python train.py --n_layer=13 --d_model=448 --n_head=7 --n_kv_head=7 --head_dim=64 --d_mlp=1472 --vocab_size=5986 --activation="swiglu" --norm="rmsnorm" --norm_place="pre" --norm_eps=1e-05 --positions="rope" --rope_base=10000.0 --rope_fraction=1.0 --qk_norm=false --attn_scale=0.125 --bias="none" --tie_embeddings=false --parallel_block=false --init="uniform" --init_std_qkv=0.0244 --init_std_o=0.00478 --init_std_up=0.0244 --init_std_down=0.00264 --optimizer="muon_variant" --lr=0.000727 --lr_mult_down=3.0 --beta1=0.93 --lr_head=0.00552 --grad_clip=0.5 --warmup_steps=200 --schedule="wsd" --decay_fraction=0.863 --decay_shape="linear" --final_lr_fraction=0.05 --batch_tokens=[32768, 65536, 98304] --seq_len=512 --doc_mask=true --train_tokens=666600000 --steps=10491 --dataset="wikipedia_en"
MLP neurons of a small language model. Each row is named by its layer, matrix (gate and up: input weights) and neuron, and shows model dimensions 0-148. Each number is 128 + 32 x the weight over its row's rms, rounded and kept within 0 to 255. Numbers have three digits each. A neuron's up and down rows have the sign that makes its largest values positive.
A block is one neuron, or neurons of one layer that tend to fire together. Before each block is what it responds to, as a language model described it from the Wikipedia text at the highest values.

Responds to: Table digits and "ult". Two groups: digits, blanks and line breaks in pipe tables (score cells like 0–0, 6–8), and the word piece ult in faculty, adult, consultant.
L5.gate948:098147107128148089137117162115107120157141122141122062173125160075120050064130103099091108075125111165124103117159130151110112119163167119137080087078092163087144158111088114126089105129131175121114069151126091117150170055173154183127164169123162068174109139154149114181163163115135163167133064157174141161098111112122192073130132212166105210203177056151186137105106087094094129115125132122162146181133160174128098110118107152183161117133138104119
L5.up948:061085091064140104140150156139121146122120138138118128102111140136101120173082123113147148135158142146122075107129139146082179111255128133072121119129145043137140131134097101102120135128146124076156158132120143079168111108076120147164166148082147143119098186141137166116100075117133127117152136129132150155143121110107139105136137110113123077128102161123101115116133189125071130145105182148118176169160117182148149144189101137131079135106120129165

Responds to: Plural noun endings. Plural suffix pieces that finish a split noun, often a kind of person, as in schol-ars, art-ists, spect-ators, concentr-ations.
L5.gate1044:142134126146255146075085095112144109139133138114112131138129099121118143150143106104152202116067124126119119127163127156118077069119111127130076117120116179179025135107046031161070150122114132140115109154173145171122122116104143150102105175140149036141099158190096139130091181091134136165132089111129185137119070126193200158156096132080115145102142170140124139143132089098152106133185111085071176125108127109177057102142121144091160127136131116085
L5.up1044:085167165121086146125154089141150133163157089049148165126070165083129179113137130108147143149076130150156083137165087147206101107060129100121166155130149148174179124131021090085112102138127110111140123107103121128170140133140146079104133078104136098100135133151113106134139120104133182096135154124161124134076085107166145163178174105179125141179148168138121122124131130094081115135110155133090088143111110124123115130145106105092101123147121163188

Responds to: Final -s suffix. Word-final pieces adding -s, mostly plural nouns and some third-person verbs, such as controvers-ies, photograph-s, grow-s, lead-s.
L2.gate324:145135146064152084132147089146141160144164090169132161151106105136138188159142099125167150122140109110062109120107124168170112030094137090097137202178194108098171144117154157094104113178134141117078129100131108138086147194107099138130174142082140086108136043152127086175141106157110109133116109105158104103107148130133128151119129124080141127153157107144120149105132161181134075126114140148089114131141058146114184120088098101143141144165128096113
L2.up324:164102124098120125203127102097145115141148138071109125088128105122126084212091135138146154095137096126187105119139089106144184113144160103125126153117108159088064155161130143101141146141136159098118113177138132126199131153185165141091145125130075121173092139135160129095149206153098110147105134147150139105082102130160200140163123083186173098157098165106140136120095119127126197049131055112121079117124103140169157153148144146120181109162136176127
L2.gate448:096111116103194108091113093151124084088090141103125106085172104148139131153100096076109161075067154122125074092096089186132141125105207065108074141174120185149114110097119146110164139133211115097103113135151068093145129111159148132126111122125128141165184102130139113241100138166106124132093102038152102163078179141139134167136100151168112164127118136128157152122178143165128184113153135139163118131090188121100129113138184101159132134136168148136
L2.up448:148110177153148135069163141146061160127096158120174165046135156142139117067084139126130218137103116115093117088073136123098112106130151119164107105168102135178068121149111105051072144169165151088108124127081176087127085143141146119110147148110130119136142032124107136093098128091127170084085128123122152082107123089112148153157095151163156163050156123147160147117124120164175194092126067089150086100082161131126134135106088112117119155175108171181
L2.gate545:093130152131178119141154154139085109139097124100118086122144139119146135137108138100153200113046086108105090134177199125098136173073116153134110072097168169122067134122152097107038153121133178092095096135105115173175128099141150093160123116130041098161070176141130108216106175106079166130176183160190145158056080161189162108178173198115081125045096154153208096124149137142183100122134093099098116083120092173123140096153136129091129103159184159068
L2.up545:104125142116092123092161127187183070122107152146132123128147145108132119182105121045123208136137095159141095180128135181145068067115165174109160154129105149140110097171116117127055157168203162071114126100123128153181166073127112111087159133135101101194174130142074159128131204130103147097139129153162149160084051088159149062097155112109110100113174109109160138174134106109158140125150123127082136176127153164164120101127088111117110133204158115112
L2.gate720:150100140122092052193101163086158117152115163158138156109103171157076140105134187145180145111109116123111130143147124123133180112085164111111148119119069112071136167131161148099089161098154149107117088200116142141135111146180132078149098198128141086156149092145169145120198135139086131184088162170129078160152152184143166153146101121180139105111151094173177145093147191135074156131118161051097090132147114115095126102126139120158108143070079216086
L2.up720:063157171079135098102096125114056090131097115096176118109116129152081133154185120146209112115124178185107110099181121113143101141170133109096168121129091074088123071168172121140087126080148094131069117127116169158139152102153097116106107129159191111151169133112148130101168084128165136181089189136115136139111188161180174164133078089186105165061131159135151117132164106144143160095068191177167135141157107137122105122118148103131125124069112174142
L2.gate966:116116064137160131162116134154106085121106102114183134140122169135137059125165064124138162155151140102133090115080130155116126130176056120115095068171179157126119144078101176149138145166123148107135101137147166101123151150120112176168127182157157108131103104151149090155105166087136162130156095128173105172135147132158138143174138117118176119119207143189140095064161091176138132151140092140098160128094163112123166105130163078135163124137097125110
L2.up966:151096190156130186162172130153095086127139116083128141108142209194084075120112089129159166136109109117170095172090160120132106129125082172132156089154154111142128122121151113181123138215113120131132115163167139124139159152147090209192121223101159076067179120166119083161074184126150127134135140167145100157134128155125141107100105141116178133142152195163171117082135143129126116125142156122119136131087144132117109066114207022143114137150137173110
L2.gate1233:153142165140147162095147090126130058115151108111117160099076204151116138123098122089161124080133099172138115159128190126158115176122176068129111154169166162129130123159151115134161116191164136094094143126078087081167167110177166129164143084128148110150127138165107181072137180101123130124098146117133120062080112140157104132134166131125132147057168135154159121119135082113160178142161125079124072117113138143191147068136078126112130142182093131147
L2.up1233:156087145084160150139107124116092089122063154108133127149223090127164176126116180050101172056104126131087111188129213109126155081084185137122123105140119144162028081182076130107077105174080150139080148120139080153141168095169116162138142078192096172103079119078105093127145130077095160142189130079150107127070156106179095111129093135118160137071118126140150129065169171125118167117100109120173147067158146117100126126114116117127131142107146174089
L2.gate1354:073150109182173094139130060102166118142099080146121090178138151154128160179164100049088142188143114103105133106078162114114145179118098124145120093130122121162134147171166152084152118124160148167102183138159096144127067173166115112148137161105151093131086072143073153113086070155119144096100168110067194125152119142158133089111110152127143094192158128077131151070104143124067130116093151159118112142135107139114153158097114143092097129118115119121
L2.up1354:167170129104107191052164090116117080098124096147129088155143171191137157118142151091134151120172132091080092134148136118091197065114099159182151111173103122108156178150131021081173139130118110176109087138111095127125102131186139114126079117091174055148077095156156122166140029121148138064102172189104153156016123104077092112091166071125126144126137077160153160116122176132161171136154140122051107150142151099173154193150096079157127155111128103130
L2.gate1395:143113067116129077172161082152172170119172154160126132201167176116144129112085137109145125169088090109106081131121136129127158158126092152088136136136117095117056110145183110091100153104156112152095112145125164148121125153102176139104164124040135143128087177113117157148138193131118138094134114171118194124137101095130109111114134130163166126111134135141135193152119119109066132156103159110154134147137196142137152102115125114075123131088142181179
L2.up1395:139105110093142189129095151152125133100164135140150113174131160144187086153087090084156122145100156056148080144133152139165108131212110134134139116125153101103142085174183110196206167138161162107174138201110149151153086116114143108159148107115121108113123119149161166119056140138126137100114176136171163110116154081139101114144150089131087123073165151118142116124113163146192156160121168122122142142113163065143124127178153046117137114111198116098

Responds to: Standalone zero digits. The digit 0 standing alone in table cells, sports stats, scores and ISBNs (| 0 |, 0–2, 0.65%), plus some mid-word fragments like f-und-ed, T-ol-kien.
L2.gate42:196140130089180159096191191115146148107170177123133130104148117111131123168070100204137089110129148119113069128174085165124153096153112082075127123082124127154125081143106083130066081136130089113115098164131154136168159112173117109166099149189130182123114091123121099137150109127121120129068107096114099114172157116148097105161130119121142138120090241089057100114078156149113133126084110119132069108142080223105151099131111064117158064145144123138
L2.up42:096031117143086095096062093126170107103161173140128088129145178097107102115143123182131094079153068080148084140147148107127137112093115137130092119167157113151113117199165140078126078118130109201187176129118129100119203086127127079129150098152153169065145105174102111149096127101114155120062117093102098101190149093144093129115166140159180214089066183123157118174116180150128142120095096149089044161109082101108141144184176115087132169158095173107
L2.gate86:106116123142117129141135113111100153122134098103197131163180037058114132104115118107154130144095146136111149111140145125097147113090100151102116121184105066153105130119130105157129094135123061173109140117162146109124140178129172122143127142140155053127082094144140122113122140103132109154173156119077064134113110168057087171137128150127094162123095191117060170125121140111145116083131127086109152175138112103168095080146157121194107128108100102062
L2.up86:111177140167134103136128119205163128131136155203096137104169156151132130077116103155170105085191146086109109110130116125102170075150194069074139164100082072103091176169094148111152133091124107113063170162148062120104144116115067142156086091142084082151112100153125108173124100087120133134157085086143093099116123080150084083107182193074099114159155160138140078133154159089114136097125062161134113097132132160184130138170092130070148131112135167120
L2.gate529:139168116122170142133171112149106165084139130135137180080111121118123070152101137155153122115131149102123198171144177117106162118133188135148109184170095133148097124080153123104113127110030140173154078160090104145117129146155160168142058127151130145164159142104126133157120122111145129137110154162140118122112114114143091169164177191156151115126156166146080137202169121130115125061196143082123026118129170179152132110144160137174115121136142204102
L2.up529:120101114130148131113179138109122158122185149078143124114148137107085125093098164175165159135125091148124191204124088179208163083160125132082106133117118065162119107129112080130064133135107177135130139114111115126102133207212115150122124151141107114083129120123152142070147137143106095117065073135124081093097121108122112175166136139179164121194104098140098072075090140102135056152161118170134093122119128099156057065144132162140097133093126124102
L2.gate827:122096105168064170142147168197149133071113167128150118084095145178166096121166120109135147191096077128088112164148157151159079145137151141150087116130117115166114143162169148136115107130112138137146088173152132096111119127096162111164142064152107129139148177148109105138110085108167130145109108122150093113136127097164071124163156083094104103174136149085182172114133164127158120120130149134054152131122132187149154124125079091168132151145162165149
L2.up827:111117157157076136126117129169151173066091149076135105117131126133198145108169096197152132152114115118118103096109138164121142134134084119151108167113140138156132133113140153088099135073154118147185068153139123148082139169126143100164156118112153101080167140128188132099084100151135155173040081087146106094131102103098086074193152088123078103117179070106143171139095127095146090097116144195135124140129183158142181070141100099156170163142156109104
L2.gate871:142105095135167115127106100147149101160120123070165111161102096092138093152102085122196146125113100126126089133113186091112093111107122088133193113181103143175138099176090154106165132179100084136100088099149166114129095138122102046195124152157085142160125092140146145077193207072141129084149096089104100101166115102077140084196130115093097149146078153088087122146154081132146118147114126128110070056158149132074111150078104134113135073133090094121
L2.up871:125046124182101128131045085162160126123169095066198094131134184142159092051140117124196104195090118144115121136146115156092140123133142084084185114188148165116123187097127106120076157154114092151122122159078139071125069098172111080180123122184158133114147105152179153088156102109180153118080130130100131084125170156088083117116135115133074106150189190134154086130067077139099096108120149155122136101114100120105143149115137124192156182134128155232
L2.gate961:180007104097133093124096157103101137115141174149151135136175125140116186151164072142146111147124080119067153180106092163129141081089116120150145154115146091096103086123070162125105007131117153110094113145074130099096111161142092090163082101100179126142124162129170092143123189077165136143133100121114104089142085159096108177103072104095161144150132169100148132146129128169151081125147121165117159131149079140132124107139140075126086178165103154096
L2.up961:124148094090192139181139141108108155104147113146099126117196166075116105139117172163127155101180157111141178090139164128144176112148124092088139125151141109135101162152215112071063181091073134131119139178162041137120130148122125153112179171118119112095140115145158178120164079114078073109094157122074120116110110101121138130113152058164089119128166106057124160080105177142048105095069105188163126153120186182157104203156175063086115137128095142113
L2.gate1054:105141102152140144147151177115087130183163123117103137142127089144054124132148070104170170145142129133127074192134159142073117084096136081157143135131104099065145146153112171155167072107178106128089144157124178110131115095113111157134095066118119127093212131187184136183130182132141148159065153172084171096112151114131100127164087121123141152126143149110062126168077183141132171162142117152115162105159134135088125146161122195154123114104142124133
L2.up1054:154099105137146103139154143169080141123159113132109080145230124123074104129108091163119037083128141115065102160124175141137104164075140104111140138142077112137149092085103125160075133136104077174125162152116216122065147147181134129126122103097129100136064149116147121126104143113144117166124160112105123168112147182101119103082116105163110121189100238134083119132102096100118086200127090201099167178149087114144158158131109152142179177123083098138
L2.gate1419:125105148139157166156115111116136114099079174123081132131219142140151154123146102178118180132160199127063085149176123157068127121097168144108186153161127088123151103159107162105160149093090142189157140157127119150057127120154115208149111151139171094060145066179089109162104124098206103093102111153075095125165120137107221136114104115146170117121143163170202185129133152168083092114116116159150192120112148130129111145103106132102133118138151157119
L2.up1419:085069175137136094073086129130090173119157154095169135083159139158124145075107119165109136115141165142090103151086132097092182181130106139097099125110124132150109159055127169155129203164148107143105100127091150111092139126108144169177104144117129072119155161166145074183042147158130118141079135162111227088128131094139166118117162158168135103096182181146109107118163128130116184097159075102189121146110137147105139169070138137162153151154106147146

Responds to: Plural noun endings. Plural noun endings or whole plural nouns, often after numbers or quantifiers, e.g. -s in ships, -ents in regiments, men, games, stars.
L8.gate38:119114112103135153066135127081077144140108153074124094162168157119185153137086139150117141120104140115145122160187203177108141091133103115076138111169138133111141088153097083140136122146147099113166123174115167138138128122120193156117180123207156092169166110113150100172113110095138152141105125127137102112130107135128190189112211160152090178129174115120126117096217142163122176170110108067189064101169138136162135139127161133191180145135072128184
L8.up38:153175171157133162157144136128193105145133064135102157115153175101096126128119141120147089190107168129156202130175140109105111061077134106051142157128180140086092105150065128148106144117179117089097132116128146122114133117154152134095115142112076114143099097110154113163146203137169165048102149075122116139124090137164119154120149140122154182119128135098147137086094095131080166139107146114140092123169131105165087084191088128142119124172116149141
L8.gate248:078121170145167216134183121123119079141136133088136126114102121121115094130134077067135161162014130167067076134128138185158151092101121162128109084179116172103065089178135088085150154189092192073118105186128171101145110202138154150166147159135090112164093099145104140166135189142089183105111088079100114095106133139090143126146141120138124174098151131156152117134135126089100093152085215121136078134101101158112097108156129108111141135165122209092
L8.up248:093100118136175196219152140161107152102112135106137159107113114053102192150159105114092100136116122134154142113203139194104176074114123115162086076136162145137131177171139139081134191093135139127087146145220148133123059138128103134133103163164119058107085090115078092121106065099063100182121134166141089111116126148151145124151132067165127121114128084129136176189110087146141168105131135123120095160116130135129101088145149055111118133114132102089
L8.gate484:089170147093191081105127096127096093096106156070044078143159071148122178187151153058161127116097087147130079186148149090148144125110123168155136131180197089121119130117089098077140186148124181094133104184113097125082077158122134137175158133115142110139117158154118127111170168149080130129116092121145108076067101129108166122152136145139145180112132168184168109135136081095130150166087103082143071157198086148096107134091139053177104184150164163083
L8.up484:101142080140120120126132165145103150127117084185137221093133086083182120138120162107138115216103144130154193073211125152115144159145148096101103136052176125203120097169162089105110128176149092124086118059107172141142109125124123186129115172143145118064126141117105179149091107087120176133116147117151149094122140168150202115087123114110136135119144124069109143130058138095032150127106120137121124114040147118153127121106152128150137114133127105075
L8.gate556:121096134069124204192166183170137136112133108118095119078160131160146056109129151173143150143097094132134112118171141111136079111155138143137072152148196202207128158075110064132112197113159079096162097102112128110085061090081104109136151128125123090120151138131159108101096088064122140157165149146120125126148097103090124153139141136110125170148123108183098131191102105180158193161118170142108079159113132103145169150174158104127134127127163128113
L8.up556:141139143091113119143133119105113146146138099112079154145084076130110161140123122099097123131086098113145123112188141105135140122153133115186121175150112108071069169107075177126114114103128100071130076183121143192209135174143152078078110141132135072137130076149159124095151185117119091103112131084106108092086117166161132111188097144120144182137180187130101124128158104091072123149091213076081163100166105118136158096149130117110120149181158150161
L8.gate613:124042132119126079113096095191104110172142093091119125157131174201100110103088120080118161121108134135113153117153193165127103135162177114145038132193144092110167074192158099131108135112122143090109106099129123111151173124169128072142140114119116078157090107177064145030161176104113061135129143116144116118094143066128144093109110162225135219173127146115148156112145119111076090145130117171136118082082122147115115089160137128111136116126166091174
L8.up613:179044126098139109133170110167067165147070161101098115090107174095126220110116160094101148155108164146185154156100173152162179124170168168127044151157137134133138113123141147125134179094152154137133139087196112127163130112159114146134095145117112102184171153114104131179152119120098128108130114144116116143142095194149112089161129118161178149170160125123062134127123075198136169153048143124093122157122157141140132140125155117121143146089166119157
L8.gate1050:148142114112135160147107046118148126124158143213176111080168097130123108139145122137110186139105096091079105137146135123139133180092131141139116131142172192165127146087169128105105139145155121105121140161096159081072151144160124140072130134157127089077113110101098102122127165172078153187144127109068081153085101169144155132191103120084149194111145169128177129141112108219061127076114088111089120139077164125120139174151231090162103104079093173127
L8.up1050:170135143176128203095215173119190166119175151191174184096123120121129148130173140150100175145145118140127136117146129137112168070150121098101146109120174135086109125134129116132139081134113143140119086106148151085135099130158121103141099036084119171186128152148085133089183088118155137073173153134129142100108132076151159096055147180137161103114162146129137159161140103113059098131144171123126079124152162183143114136146083152079152115154067113111
L8.gate1116:134143163131091093120113174095121122126142064168164137087157147136138071120109179061149166088063125218133130066100148158112167118134129082176124133167100086175120113114189056158134085112120142106073130193101147141145156146109133110112190125083102128097129122155123144136159080183090129177054188132108173145138154136145137086164097133150148182077239128115118184122038154148109124085110112145142131096168112147161120155165115118197180120084130184114
L8.up1116:095041140105074122118152117168099087135135088185152143113120093111131168126108132145116121146070124168102157109134083153102127102042085125143106135065120131148059080151117109163124095166137131141107119148132145113126119106108164196120131119086136104068102176118090174170160083096140112108107123123167151126081080151139148130133109160105159147132082100091161091132149135140081154085114141135143104150053087052119119131180101094144113178129150129139
L8.gate1158:132100114088101164094129054104186108143126102091120128143079100084108144200131108124092199085083104118101085074137133175148130136132178087118086121097093131107083114148070116115115122103153161125157102150133142173172118176125110125100083113104119114180152119093159120150135122151087179089114133112099156148162142166156122179115185126164157150139131157086100098153127114121074132131109144087181122117125139121143115138165110126124089119106184143088
L8.up1158:087099167166209083147126136098047101084114115143069078146052178166190102104123155106081145105135125150168117115109120093165150126145164143127087097116147138093142140098082095112090154176168174108142183132105131102135114115122101130097157066097165130158132062104098097132150111112122151140108156158099117140142162127126125109117129114106122164091095159098155146185113117183107149120118165160099144142147144065161130150176141163121121190119130149146